Weights of a small transformer language model.
Training: a variant of Muon for these matrices, 241M tokens.
MLP neurons of a small language model. Each row is named by its layer, matrix (gate and up: input weights) and neuron, and shows model dimensions 0-159. Each number is 128 + 24 x the weight over its row's rms, rounded and kept within 0 to 255. Numbers have three digits each. A neuron's up and down rows have the sign that makes its largest values positive.
Before each neuron's rows, "fires after" lists the tokens most often just before its 100 highest values on Wikipedia text that the model never trained on. A number after a token or word is its count.

fires after: "=" 72, " =" 16, "–" 4
L11.gate179:138140062157116154097139116197134163156093127135114141112112139137139110143152122132146135136148122086123154133132103104085124151186110104135148116132118099113082133104123140108107146153158190113132102140113131122144176106148122138150109106068137125102123115124122146109140155076153128090082159128107108111162150162134129125118144131086138139113095098104090122138118137132141122153083147141120116088116104125157130109142145150123154107130115124118127183079100153170133155171126129
L11.up179:131158117091147103160142103141125146149107083181108129123070082112123087161126152115124130095117130143146127088146113084137091161110101156145115090111146095084132106159152117120110177133109204089138102127149116093146165111097107102130148080133103117131110102150119129151118153130095146138148121137141095117139155137112151127135124140108142119123157078127125110131104092107117127116142142100128149113147095104164131113154125114142172082147138128155114126139133132175084107108138135

fires after: "\n" 52
L13.gate176:114133111089138116150155128106140171111168095146130145138132124156101108111108120119134119101146138148136144146130114191166110145152111117146137103198139184159110123086145133161112170103102142111132143103139151090160178079104083130131125119158100091107122128138091159124131175095124169143147135143156124135107152143128153157087130152121136140138130095091153090110119089113111133145101108146099138110102096139131143076137160132110108108118114147126121108126101096096135107087123130
L13.up176:165145092124120134094139112132088155135156100135179077110144147157142161117135138107127121164144119115076150151170146109124119131115090150132166109158156135123117174129156124087137156134137136156143149134114127146120137122119159136138153153119166173124122104173126131129135114137117116158162111110129133172099168127120128171128101155092126138124116134145159139112115141121120128101072112128091107104091164105083105126119103118102158142168121150121091067141119153118071139181145134

fires after: "\n" 27, " /" 12, " males" 4, " older" 4, "%" 4
L11.gate274:139162140128144145149156101122142088142087087129141107124166127112139085177120147152132094084120151152123112113104140148133123123136176114126144092134071114123155110100124180154160127127131152104117148136123137149155110132126138086126152116158142094080145130127127127169137110104087128153190142088179118106071114131137153136141128106126093132131108132099118099143156121119140138148160117138107126103137148108162133092125119107136137049106094108148149149131102128154136097079127131
L11.up274:128079162122109100179131123157124121125128107106183147139157115118129096126145124126129100135147148098120109119102130140137091150110137095143142086115118105135156145063154165153120137126145090103111131125109116138175120136130097129171110142147114092136150165135170164157122115088108114145173114171175124053118090159129150120129129163083103160130110090126136106101119140107117146090138142130113131153147171112134129151120085097113140112168141114155116132115094144105131157117125120

fires after: "," 40, "-" 8, "S" 6, "As" 4
L6.gate247:130124160128123144124143145130156139136095137152088102095143135123156134159095103171127098106110130113123174116137135133151141079113150117125116098122081107124119113140147169114112136104109173121145134162108163050111112097122149116174136131120142120129109091140096128113164086154134183103137158126111123094124127147099120107115126163159143112155086143158139150117124142094130163096143089104112107106157117108147123109129114114122137159069095161131153170104095139139158128123177157
L6.up247:133068119098137136166155101106134115164128127110125119107088125113114148129131177113160140168117167118127105148143129117134128141147180069153138094120134164138158146101122138088127138135114080126139088171113151137112095102122119146110124168107159160147125117095166112106132178130138101147160128111133109120114157127130135093105172095110122116137112113127179126138143161167162102119118122113134155119156149139113096084144165166155132138102121132077130158105127143140139178118094163

fires after: "=" 46, " =" 26
L8.gate3:141165161158159121152112146110131112110158099141143143102123106098081137151136141112166099108159124102132097152108126155114131107171102167123142149165151107069141131157129150064153107147124123099132084091077097130156120116096111101152124081096153103114138130103120139137102131104088139121158095125168098101146155166156084145119152114121170121166164124130097110143114135103115128104122143101101154145128132114152101116149099112096122139091113144127144149102122130140141103148109165
L8.up3:101124167079143161101158149147146125127141114139138137107129129115082114132127125138143147114122122149182103140154084131118104109150140123099137137100123144128091121150079159094166123135137143150120114072083098131125138073121104151108129119142139134116119085131122156147118131062146146096137132113111103087110116144158103122144152174098118101157129115135145128157099111148098124118052132162123102087123117140199118164131116141108114155142152141116146101137154119150146135177127148

fires after: " the" 25, "–" 13, "19" 12, " (" 5
L13.gate38:131137139119115137064103108108100137139136113181129134175152116116080122105126090143137120142156089164104132132138113151133125095080118128129106140155117173120184145146147154133128136163127100116092116129129149144150120104083137078104141144121146128126080087111120097124124129167148131109159162160106142127115130121116095120121145116104155167154093155169126133113106132130152098122097107161114175115194098121078149100122113166142117129125099155126110146132093121114118104167145110
L13.up38:120153155040119131138151110122131082159153136127132112104155134090116107139139139127154143093153131127096128117132094112162132100135144119136143134135138145095139137162126137127108124135103133119076105075134090106185141144115143201133123093128119118127118116119136127125146140104116067151120143158144184096110173116121153149152143144091106169119115137165140111140135116142093126118160111157142138125105148150100183121140134168113147158153145117142118156131111152169144133109171093

fires after: "=" 88
L10.gate295:113102143107133131123168099135133128147184123143111139160136202128165093118124115091163106116159117134107161113112125079110127121158152107154112116150138119125118119145116159108130132095107109136135101160106106142144150131165120116139095124161158119174055112136117087111129145156115139124128135125113082096180130155154100131171135147132130115105154129128111069118124119108122083097103149140133129140117119132127120144090120109125162194104138188117138143102110175116137130161125124
L10.up295:154117131119098139130108146143163169141134117099143139164074133124135170092089133129134144149153095101142143121078193086140103109160099147166150120129152160137132126157154131155124147126163097117065142121097118092139131145117123147163158099140109150123132125104122145164180126126142120168077127145106111120157110122104145137135126120135156104129120151122162123168126116147190173132094142142113185087109133124104138141119085148140141131131134147113162154130109114133113124107096162

fires after: "-" 89
L8.gate44:127131134157168184148139114129117106098149131096143139117147092107124146123140142130121084134181112117117141155139123148139137088137103171165094160183129158113164124148109130092173173124145120121168157135116137159158139117140136114093120144190152114124118134145134135082132127155103120138092119156137098142096092125151119104057133130132133120146136143162149130134075101132124152118140128139094120128107106143099110134112097166095114115143165139180080119112129128099140101169116104
L8.up44:131160126136108122107145097107121102122115151138159120125148116149156130131134138131167155112101096079133143150121166112123099116129119089077126151119093125145132144139108109118149130124117126132139147129130164127136108124096083140141147176153102153129145103121129141153133093149107150108093112082147118118117066121101105144112136151105168146150171192124099121138149147185144133090118149148176148145186167130091127156118130171124127075123171097124109136105109102118122179097126116

fires after: "=" 96
L2.gate320:106120104099162140148112146076133099139144141118126173186108171144114144132109155099105104143134141121098096112101139137142126108123108132160119137120182148111149132201152145107129138144133157111128137177134104108110147110130111143172129112098081081125108124154147137126098137121092136141134132159131121095094127132156121188137125128140139124140102164120135182129089109093116117074103117159113124125131092129113096118171134128156098144144143120142114128103177123196138133123152146
L2.up320:110120114102137138153091135104126105158154179130095133169119121129122116149093166131114108143113136090142129119086146109132121100140129141122143112129155148113172124156154115110061137164114162102121133193136136132159132116145161104168085114124048120136104124123133153154093144114123151165140132160117128134102107148118132166133122109145136142069114145127135147167120147108149110104136165127129124128127121106120127127204148090140128162170137127129104117108126113185109152139158158

fires after: "19" 37, " (" 17, " the" 11, "18" 7, "–" 6, " 18" 5
L6.gate383:118108148123115131142137140133090139135112116182089100128154094127128110129144126194120117149116115111137132118161092126155107100074162175152103124106129166102119122145166106146092143120128113138103122155084104133141107157098128146093104131141068102138127094117122115108135129158122132131081128166114155137079151124131120122085097143121115120105136111151144144185074170109116114109121119101168111171183148150129116140151148110098123112103140107128102115122066133133132147107118120
L6.up383:142120070158112114096087084143095142147108136145139118136137157157111138115129125145082126127144083147136166160171144085154109120108118116155120117114118136104107134147147114142139087136115096132103127161119157141158115139104138172111104109106134115176123125122113058113151133111161160186102102137122144101079127105113153128131105170149180130103098115169119163135111151147155146146115106142161140144126120095115156125120128137164177137081121120141092134113124104147085141110103124

fires after: "." 63, "=" 17
L4.gate377:116128144136126113159127137151123134125127125133129101124135122160131110127112119165112093139150139124123177149144128162137122105134164076116114141114129101115126144116114142139112135154126147096162131154100106086138146112129115149142138110123096146158162114101085141116086120111189132109091136091153070072170075192148120144171169124114108067138159135131138119106143128152116099134179107135139135102147108095168079107138130155133097138106082152097147120123108104122121109158130139
L4.up377:132094112110129138138091120147118142126093156136144139176098101161110179153154157104117106088135118104162084141144093149094097165096098111144122113157127151137124100126136149132113155137116103078185137128083114137122106069115172091112126089147086163118156117120060111111091157102130121102080102119131100098103130100165117130132097131132129124138145129124129154127120110118081106101148122129134130118142116127110086100149100107129110106095108125138137152104139155133117128106154148

fires after: "\n\n" 90
L2.gate344:153114186150146185152157142139138124151136151115095096118107130132115117102129148148125127135116138119108107130143135145127113156158107153095129136175149104153121165097137152155174102137131135129116133128141103118119101157165115117155098114109120147128145128164153166152120184088122152122133163103141123130120129143138138091152136082069128124142098138115131106147181127134145116155101154152164155128142122091173114112081060149134111175156130178151150158135134168141150121158112113
L2.up344:091130080137114112125115118150147109108144105144142126158137090112154168197134125088152119104143105143075120099128156114122152097144138094154123125111096086124140123112145125133097121130101149078108110136082133100112129098074208107107148134120141096120130106115108114114132128121116082106133122094112115066119088104144126138117142152186120123148157115144127117127091088141147165158168132139139099138100152109139105132138155148128125083120097124137149109107143152111150136113134151

fires after: "|" 22, " 0" 10, " U" 7, " Goals" 5, " Apps" 4, "–" 4
L5.gate173:135153138184131149149117142130136111172143091126124110112134084080123120108119111179131160148176136113132114094155148143145111105110119078126123109152121114147106135160155094151135131120130107135115185111131159112111118105124117128075129079151109111186147125121159128100123110098114138129130134158136124143123101143142164139138149156104125104115114140162159148094186088128152088145098126132140126098096114091100147121134144122135084181173091137178088115126112121147133128157132112
L5.up173:177162132114179168120153136112125135109125123113103106135077119098130100108142128103098137139115130159095111109111149129129104166108144103126126139147156084173162146101118162136138098080136116102105114109111116101097149103125115130107067125146131105152122135122084175140105150111141139130153138140137132132160149116140163117129159142163148124149091127118124114124132112079147148133140106121151175126148148106124176111130148161165098150166061110137162128077123171144154140105162127

fires after: " in" 21, " from" 14, " the" 10, "–" 8, " to" 7, " 18" 6
L8.gate241:164107122127117103110136125108104106127093107120121104165111147085131142182156115130137143120132115134093120085130135147148136119140138158127121137119088104098133138104128116148136129128113097142106108132134090175109140102115074132114152128158115109142147114132158113144106114157135129096120107128134187099112148123161167119106085120124131150162104135164164085102168126138125091125157097152108116094201120184108161130176096102166153080135112150100119158127091146135155111140140105
L8.up241:135103114138122124121115129137123118126139145116128145119163110174113113161159109143137130128147126088138168147197127127093139093156128129191094123139115154152142173122123107142114152115110123111051111107111150089151118122107128177115138145142107129156157160101109108159109137123131118134096128127136097090150102090120157099189140118118168145126085179122096168111128095132137122153162143109146142157167148116148161135113140133127099092158142139101135169146099168156150133121118111

fires after: "\n\n" 99
L3.gate331:147136132133132123128106164128134133124120095135129159081150138127109106094096130177158156122084121131097142123133140093133114140137097103103137107157144116146168132109135143134087086147107095096154122129124140089132119161077137112121143155146105098160112119070095128121159151092125122158165117124156104113097111126146069112154099108115136138136093152093149115143141142152145136175059113138118105134155087092162149135142109163117109127145189152108141133112148118136105148089100139
L3.up331:150110122148150105137087194122164134110151107123125136117105107116114153090077127151112121105125113134117160117135166114122100164090128108120135116142145145145163120130135152149116125164131118122114110125106122089108123080109120093135132128110128111147096110061126120123114142112161126142163136141125116091127100109161153131137138103092134121104077133094119073121163134137218112152128136137085102100148107083175125140112100154092107155114132127128152143105112144172144102101110106

fires after: "|" 92
L5.gate6:129114121149137122108134119157118107189092101140172065131142114111122116116117125130134094119177121137143129094105086098126081106123129129117162114110147110137171136131116107087122096122138118129125121084095152118102124120122130131096149132159134089112087132108159094165154154148139089123138127132123131073103117126143103135137167109156109117124103155151152122074162125126138100116138111141130137080132128134114114127116126128169103114111082152164139104163062121098122070107146175
L5.up6:115098116155158137157126125135118130148128137142118167115134146196044140082123101107102192124130164124146127126129154092112113122112134117148136110126095128152163109123118165141136121097134143153149145121104113109133132098098161133067131121179090120119117111088161154157156150136136138137149150170113127131127126127118178106152142149114120076133132122121107113162113123059152105142137115131141131145134134107150145100113149102110114114104131140137175109132128156179115107146182114

fires after: "-" 97
L10.gate25:159081153126124110099140129147080135133093132155169132156149134129109116088122117152077140106143139152145171116115103131133139105147116091131122119140115121110121161083141153101167123110142178183120126104122150131124148106118143071098121148149118127119149083096097102117179110131166126151097154147123156142115109157128091095129147145130147172112150166133122147105114108130170146134144067158135159123138149139137160098100137136139110130117084119130119125111110116066137088099098121
L10.up25:172109172138147107117061063132114132119116169130151182138124129121121111097080129106122138171113126111147161176103148143136102131130167149131128103135113112131157138125164156103156110143126152153177165125099140086144150096091129117146148155122118174147092137109096136133121104155182127144133107150110122154107103112148151121157093154128132107096095114123156102097111132127112129143103132158148143171111108104099133127144133132130109077125132150147115141154101122122152157091098102

fires after: "=" 86
L3.gate392:162134136096132072173126120128074119144142117130102116120091120121125119133175146135149138109089115154164138142166129134079136172152148110134161149119114186144121090155124100142125140161126126120123075110126117099138156102188146125150102135160122127126162141101151150140125134125144112123118126133125102129136136108146098117132106134139123144107130147138129111175139163069163143105104120173079123080101158117096130157115113117135131107091123124173119176111096173099135099099133154
L3.up392:132147133132154181103110113095103142139092137097177112147128130138169156141087152089134103122164089140130139118092092104144124086095135096133106123094181120120114161095134105124114104099147140149124177104080135135144119117124137185077110126113145086128113132131117093142137146057148115108149097138132126090116107122130143115170146168116096117117133113176136143133100100136088108127136125154125130098169130132137143147105137150112152119171114140132117143157160127120116163164120114

fires after: "\n\n" 95
L3.gate73:139160154168152154122092140128174113133146129128169128142140117150128110150138157113166168111140142129103131142180116115116126139143107106153127177115094123135112112085138101128126132151153149130121147113129128136093076154127135132170099120138109096098097167122083144150097165107135115087118091121145148100101127106191112085167149120116165135143084133087158113122162104132101157133129091172121115138125107144133172128129147128130119116116141143121082126089088121111165105108093090
L3.up73:148166162169113131099086137115137109107155107124186144126143122145121116161118165105162112106140138097101104150182093121152122125124121104133120163132124110122106109107146112108105129132143138106138137158140128134105088147105157139169114108163110088104088166140101134135098158099137112125119070132086169104101106100136135114148138084117140135149088127142141097100157083136073122150160124177118124117132106144148112120134149156140111104114135157123102110121088147092178123152120084

fires after: "ti" 54, "ena" 4
L4.gate301:152170142155150132118128108129111132077137106100134097114115153128081097096141126135136182154123169099094119130118137146172145116125134102138167136126116134128136105142117118108126114169122125123096151122094144163163115176155107176151142133058100162131132096112177149169112133095167110149107139127170113133090129144161122141111096112101128144099128201130165103170183138129096097119142117095131127144151139119120123144124115082100133134129141119115119104134131107151118122108147145
L4.up301:133125134161151115109108100142138095094147080104137096121148124152076149110148127150099171132144157108104134151140088175142136160153176125148136090103136155109185148130090143103125110109119073119153100106100149133123129167123106101163103100113148133109112111154163160169122114118108141114132137180164103145148146086142140139108140111136126143108070163120176117143145124131140101116156132097126096128122181135106142129101113100110097101134138135143121125126120173097137112162118132

fires after: "=" 87, " F" 4
L5.gate369:088098102144157146102109143118129153162129113127143151137145104068125122109129089080144145122162098171136140104084139131137104140100149140124142114134195147122153161149116169117115114149123098124113126133095138131090110154182111116134122156113103144097134121158129118107150156125147158099127163147118108089129115097123126113124123157162132132104089129140147101106107153092152061078120105122132113083161144152120158148154105117134087115157074148105111106108143132147155139156118156
L5.up369:120074116143211134179121115117125117108137164110131116134102129147182115133129119110128107115090126095095117111120112080126155123189151161129138133154151125137160111107134119086094065121153128151106142103114147172152156112102088152165106096140153152114146132120125143092161141148115122119139160133160104116144128141121126159147096159161144160119122132142129107129096141147126145117138122157148127101136155124102197099155143109155101129112110132155133130102117151145119143144150180

fires after: "\n\n" 97
L3.gate85:129108154137164104118138105142121149153169101134124127151152112077168145074111130090140148153130093155109099132164139097147144137126105114130123125147109105133087116112152140093112167146117090089102103153130155133147099132101171085131131136156156120143135066114120131125111125109117145074125127111102174119120149128129117103128104110103120142100096142123153142173153119143165127151145159103199088125149120114152124180144123156142096122140121141169161114099114147132142144104086154
L3.up85:142105156109135138129172123134150148116158129127111108187168118074129101130145148121147154120122079115105111109144125114125165136181112093155145161128092118120108104140128145106119164118128106118100145141164115130119122125161139100151164150107153128115159111145140078124119140101120105097084142134110116100109155100134125102162089117121165175120099134158142130168151141167189147156156160131159122177120126113125133178169125119146125081118145143131158134095144145118131141098113173

fires after: "|" 64, " |" 30
L13.gate289:127142126115131144110140110139107124160163136144105139173101089088122097134152145150142114131154103119170142145111159126147097107120120144108130126129144143167164128089157112140133103126130103123115106112147159142154121141157124109146160163081108087130122179147133127113111180106156099138154117115125123195185134113115171120124138111150146142122117136147180187125160114124117159133103141123110111106123123135209104135145139157159133146137119103140105111153151118118178125080085153
L13.up289:119166076102110126167112094095137124147111160138109130112106140161134170158113156119122134146109092118100126118110144140088134109107132142119133095152171151142118116129115175109100114132136121115140172116100108136147151095155122079094136125152127130115105121136121090156115142119133119164129127126100107117145091086134110143140105140100144101122100163165097115116131162158128119186091180125145129165130159082103167123113095087125095189121125103115114124135085166167104119131103151

fires after: "." 83
L3.gate213:115145157156066149119172122157119121086149120133100139131124108082098105126142129129121123142109094147119149124191131121139140152184124106133118136142090165114104143129086143111153106138104094117133124152128131210093150144124171156110156143145138153151150143127127101140157114161111149123118107156168115132146112115104164090147094084117098129151102116114149158142150140109142169160104114178142135129110112114111150159113130150104089124153129140121115162144142166124097102115097159
L3.up213:134127133128138181130144104117102124086163133151148108108068138106165124123140141133130130109085114137082158113137135157108177151103092138108087135129095131142140137128103122099119121198104120154169099146090155113116117134124147127136131108118096176120138139096084137173118113119121113071129125108124162156109120136142145087124081123159122161158157154152121117128161135132141127143170107101169107158100130101104126129070108173081099140122112126118149141117136110096121130147110136

fires after: "\n\n" 71, "\n" 29
L3.gate299:128132129135097131143114125139115068119152127140135134131099104136114130136134123133170115116138135098112100128142123156163130154156131103113094157132139132133112093145113097110112157150130081123118139165150139108135095126157109123136112147219119132139152147110120121120190145159135123121124112105142115061139145146155079148088101096133119084147155131135147121098170110162175132120146121181091081114130096098139159171136115124160118082134126123130129125136158098144153076104123106
L3.up299:155110155162144136160113100107116109110106103084155137159108155129170162136060123168130116150101146121147158124124091100108133124120129170126137141132146159136122096081120145107106126142148146111141093109103141145154106115087143147131158105114091125099102120145084128106127125087114173157080107135134164141098131176150118125099148115116159144094096124138143158120150103114138119118158153151164095159133121147114122157102083140112157149119082128148143180115138103129143155101109164

fires after: "ti" 51, " Ba" 6
L4.gate12:142162096169144141148132099103163086161119202142127135093126121129129132134125137113100147113107130143156096127169165090124142120107133097108134122136101110085110104142054136140137111155125115131155137127106116135185135147091116144115119103097149161125107126106145119098154137106142109150130131182113119149158106125123117148139144129124083128138113136159140124083157160143121088139118147135132146157136168120096141070110174088128161170142139100148115145142134147103170100102112092
L4.up12:114128111155158148124140077130173099127147149126148178114106134109107109111137135076119117108170135132153118123103118089123177128110115122099159115109088114132129128127128110112113134118106102094122131184110073134144120100131125126118119132097135117123094128141091112116138119085081135168115111141124081127121100100107160159153185150106104128170139166112133114161177144134111142129129151139130166156118143122115177099106150137133151103155157116105159116114074151142123110169109076

fires after: " on" 36, " On" 8, " to" 7, " ne" 6, " over" 4, "On" 4
L5.gate315:150119085132139141095143100110144139149124151120121117101118125121152138156113118122145110107125131100129141135093127150107141123119155151147170128075166157153119117145088097092130081089084117117134127110124151162117180173155125103106106167151104105064175126090160124118121166116159082139134134083139154102103108130148144100127113101101093120109177129081142129138128092140110114144167183112102114121145114105147101147142100097129125131128101146139154096167117123117105158138133116
L5.up315:141093135100119108097098166137123131137100140152134082141118140117118166149129179146165080146079094128108099166130139151135132114089140103138146129075128099115108126138131135118060099120129126135141116182112127159142119119136124111137111130126149106138153091089138130126161145106160157099107112103157142094111129137140148183125116164110135116112097098130161138126169128148107103143167149086125114153155112142159117151182124142127102131113086169133116122200109101131123132142132104

fires after: "\n\n" 100
L4.gate276:149141143188133135146164183123142121177133096168131127114121082117102131105139122148150105124158133125118126110161083104133089148141141106124160099128135113161154131145129120110106114140165087137117140068110137142106118124124169098111106116170130134098081115089140143107139145166115144149128105146097152127102105128132101102180120146156150124139087154127115103135139093171176147170073130124178119165140109116134138123119170122131113116152113147160120160121117143115155093138093119
L4.up276:143126141168125125172121155129134074110123114135123111162139106153115147103090154131148161152086154113089121115101130135135125129101121122160157119152163131140148088133136136112090192127127109122105137110099136129091123140111111128131163090162131072099098111114116131117125154093154117089172128125139153052128128137114110106192126118177129137132086117119152098129137104151122102136130122108133081156183106145119154159128089136143122094142100134135157176111126154137130107111109125

fires after: "|" 52, " |" 6
L13.gate114:139147111109133155110123119118130091172113113129160090144139100135141143078106152149113124135152130084156141158129082106116099098082140121157135104080098139174096126132089155135107129097159132114095134123079118113109137107128134117130134128170126148106100098116133140138122084126183176193125127164123121183141087161097134139119138133115164111081130126153135120130137142106112106122136103120157145117114141116104121102156124072098104078161142139126133136137092121113141087143122118
L13.up114:164109102163145135130106153156129148129109121134135173140159097146198074153126121127145144138142137143155131156152117154112087141096123124144137108122121171113168126127169129116054177111140092125084137116134127121082155110132156098123102098136130163090099125138154123137131123153135133131195108153148137131101149168126119153161091119105108125110102123206160143131115120131111123145084144127117098149110128133153146107134110154100130103147106127115121116135096110077134141129134123

fires after: " in" 43, "In" 18, " In" 9, " (" 6, " c" 4
L10.gate167:138141095149150131096092147111192168135123103133134107137110120108131118109131076117171082108105124139097120102163128139179129139147135129137110097144154158090137113132153094116099094121139116123119129092152129110144151127099125118157081167135138084137125147135139151109138142151092183093138104100140124147163186155112092127128092145098132131120123148136148122066127104111090110093113119128135092146184135148155148137129133114135141111137092117169130118107151152092160095142139151
L10.up167:128091125084132183075124121093114143091092133140149117101120091088111109149094118121121140145083158151149132120148139122084110138136139107156155095075077123093086133122106105141115124124120155138144136171132140155090114159135096130110159165179129111118144142128137137119158110103142145119115143096125156114168124121157133097091145127105162128134136111088121131159154154135139101177139138132145123149109097109136108108127118121148170141128150111118159094125052138143162160123141147

fires after: "\n" 40, " 2" 4, " m" 4, " USA" 4
L13.gate20:114096064143158148120104158129154114116159077124119117127181144129156140118100099139159133118124159108098153137117142168128112137121132090107133098126119129116083144108134090127139174120154140160148114123152161093145141125139181141112175162151117134126099138128104122108102132107118174119102127113140126147106151163151142114116118163098151133124140133154154083115147126184136118122146065169094110117119118129108128118108149068110122074146129140149075131126092120086132125152134136
L13.up20:094153112131135139076121149116143117143126142079148155111117149152127154111114095146125142141114166111121143143086147178125159121094134088134140115143100172157074137158111143115130128117128141164123130118132129102141114126134167122118087105145138130134099096126125130129133104134126209157165147118118079122117146111127124147161115148158121082132092091144123145091126103156168140118143146169104130070121135082105150106091115105137126177135108106116098104090138096136107099112091149

fires after: "\n\n" 100
L11.gate75:139117132131128117103130143125154122144143167123140139144119126155106135086136140124117149118091105145135124135138132149141143130148135160145096075158141127122156167118166123091072184168125156143113153174090114103150134127126148102146169178115174086093136111136168130112161140100133116165131105108129133106080099130146135126151091124148163126110108143127151128092137162162127144169104113104102131171095133093148118158090146108087128107135148109130089150078136167127133135081149131
L11.up75:134112112139140116121154166129108175156130174123120141122107126143115132109126157110155135157129166152164120096117152136100155156119147156125149111128136120105142115139123126117065153174124132115112161111134119103195153151092141128139147113157111137149121122117177123136144140143156130164143157138096119090145092171172167082127127091126135132111107156144119096089134101136156125114171074137100093159106112093127099124093096107129153084123108112132082132121120125080162122135093148

fires after: "-" 100
L8.gate351:156123095144139120135174117164107121111101120105126151103121160126100144125108129137207088149110103108159195086146116120161108109113123149133152142121122116107149158087180134151143138121154097135160091149137115126116140114154140147118145146105131182179145086102092184125139100136149116086128140107106151108122116132101151116147152085101117157091086137139167148113114112142139117088122118115110112115133131115106140122131104095129116131162125177144120136138098138099110164106108109
L8.up351:117133129139108132137120118134086103141132134174122175115111098139122121115158096129132129097126103186132141089155144132103122128139174108146084130127119116159170119123122133122108153110139132111159135078120144092138140111156150138086128120159095119165129103121145101082124120137088102120103095109143073147168120156112124147183139064113142146126097120108138130095130134093141125142131154141116111106126070091102112091132104098149164148148163111106104120171135115127111146119124194

fires after: " is" 29, " has" 12, " |" 10, " had" 9, " It" 6, "." 4
L6.gate424:075175091115164130129126122108097138125091122117116122120122153131109169096124132122145149122154071133161121125149135140111110120114120127120127097144148119128103143108124089153140108140139147131147149125136190164151155153129114126142175137152093105129117089140106125105111148102148109042110139163170096088087073126163119106136119171124126129135136104133166099113101094159143159112132126112114118135166118131133105115166144122120154141157133091089154120112169109126115131132132188
L6.up424:074140126124176098090114090153110152158124155146123134126158111152173127098157139096139112127144075173144118110113128144152115149120106144124172158122091130118118102079160090114121097151125131099123134143076140180134113139150130108112164160156136083090134131102136125097158121156145108126122127115148128118101166099166118122115111159139157096126150099107177139154104101160095142124134164124137112141132191095116123162145132128123105116070118124128121129129162122141119143101140150

fires after: "\n\n" 22, " n" 14, " di" 12, "\n" 7, " Rh" 4
L10.gate43:135108129108174123123124108117175141117127141122150179109109131114177107112085109114142120086132107099140136157174116118165097166123153171081128080120094151114133124119107118101088114141098099112105124123105110086121096105148096118135134131120150143125105105133101121081150110110112159148100124130122115106165109179103085092087093140127120097138100137155115137135118115101130113118157112119131134107146154172176094063118130133158097142130110127186151141131130145144124102148127130
L10.up43:138121140142164111097166155129170101148104150114109167113164123142160093143111159146132088147141080132118132150111159133153132123119172126108102132141118133178101113111057123130106097164068127167183124140121121118124112157142121116083146107123081179134126129132142147157177134140158125167105127099128156142122104095105118110108120099078115158107094165151096118160141129129099140126126108115126124099123140147150135111150097132132124129120176130149129156128101153139098142152149163

fires after: "\n" 84, "-" 12
L5.gate239:128145115107110106129200129156133096154140127135117158129134133131132090132152098131145139138142126146097106174160161108131120120131150090142108124121076122149123120130087164147146143088145171187121152108165114120138114146121140083157115125174141153146134144143143095093152140151178078166111109133107100112173101114089114130135107095143142088126118135119102123167163143104131135144097169129099163142116164151135142089141136116164118139139174140131124128117085143093117117156146100
L5.up239:125090081113160101091111087114139151116096162099133159109107160143167151123124122184119101134109097142127132114106133125127132140132116144099137123161130149080140105111124108134110118136121108127147139106094151131120127118106137155080136147135101116152104182158164133116181101106117116179119105130155104114145128126147106138132105138161123124151142154103141128126122169106143149116169135136123101093179100143075104095063171133122137110090125099153156147156103120151134155152090093

fires after: "=" 68, " =" 8, "-" 8, "s" 5
L8.gate253:138090092096110160089119121151118133120142118130146118156101105118154121102068129120144101168095112145096160117112091138124106166135164132139164110159106161121131120104152086135135143204116106166105124151163141124141147102145127135147148109125088084129128111144130127127083158082177141154122157104086135102135088099163111115127156118103134159121134129124133121189135080105118124121118132111123132095123106070128121100130149113139099136142120124110128134129107152109093181111112134
L8.up253:139128132110186106154131129183105099134113097143150118106104122134067113148141129080119137154106079142153148140143103133110178135120150132141134139145131125082130151133156165136104148125137114107102136088118131091127125123123137163106159131111096103174183155087121148125133109043110136115116105114119133148107137120127156145177120102126151122134102134115114106116152122117155168087140137134117115115118148115142127136115138115092157138094108119150161157147094136203109110092104115

fires after: "\n\n" 98
L13.gate113:136035160142138120114115084119147109186125156131078135145128143133164125088148163137137096129139148098121142165149172165133079096125129116100153134127143150171137131172081107130087120145135152115173134151171121121128126140126096102165127134126137147129120100125134105131155163106113141130165110135093150107128123111132121132120108157126164117121133123122136066140128126132166131074126108122095143105117102133131115119061102130132102167108097102121096132128128111137104139143102118
L13.up113:127123149120147157133158122104140155126122200118140131148116119134094147155106118100115115136094097126132109097135145150166156114110157148169112130123160145129160150131128143095089119177155112088162143109116112171117124129119116146140166124085105118087122123108144151110081143107146133170151109140118104076150083173170095164123143140144114109136148141128102129104136183110138101103149128104135098149138155112124094171172134137139136176126158168122096155160114138108139119118161140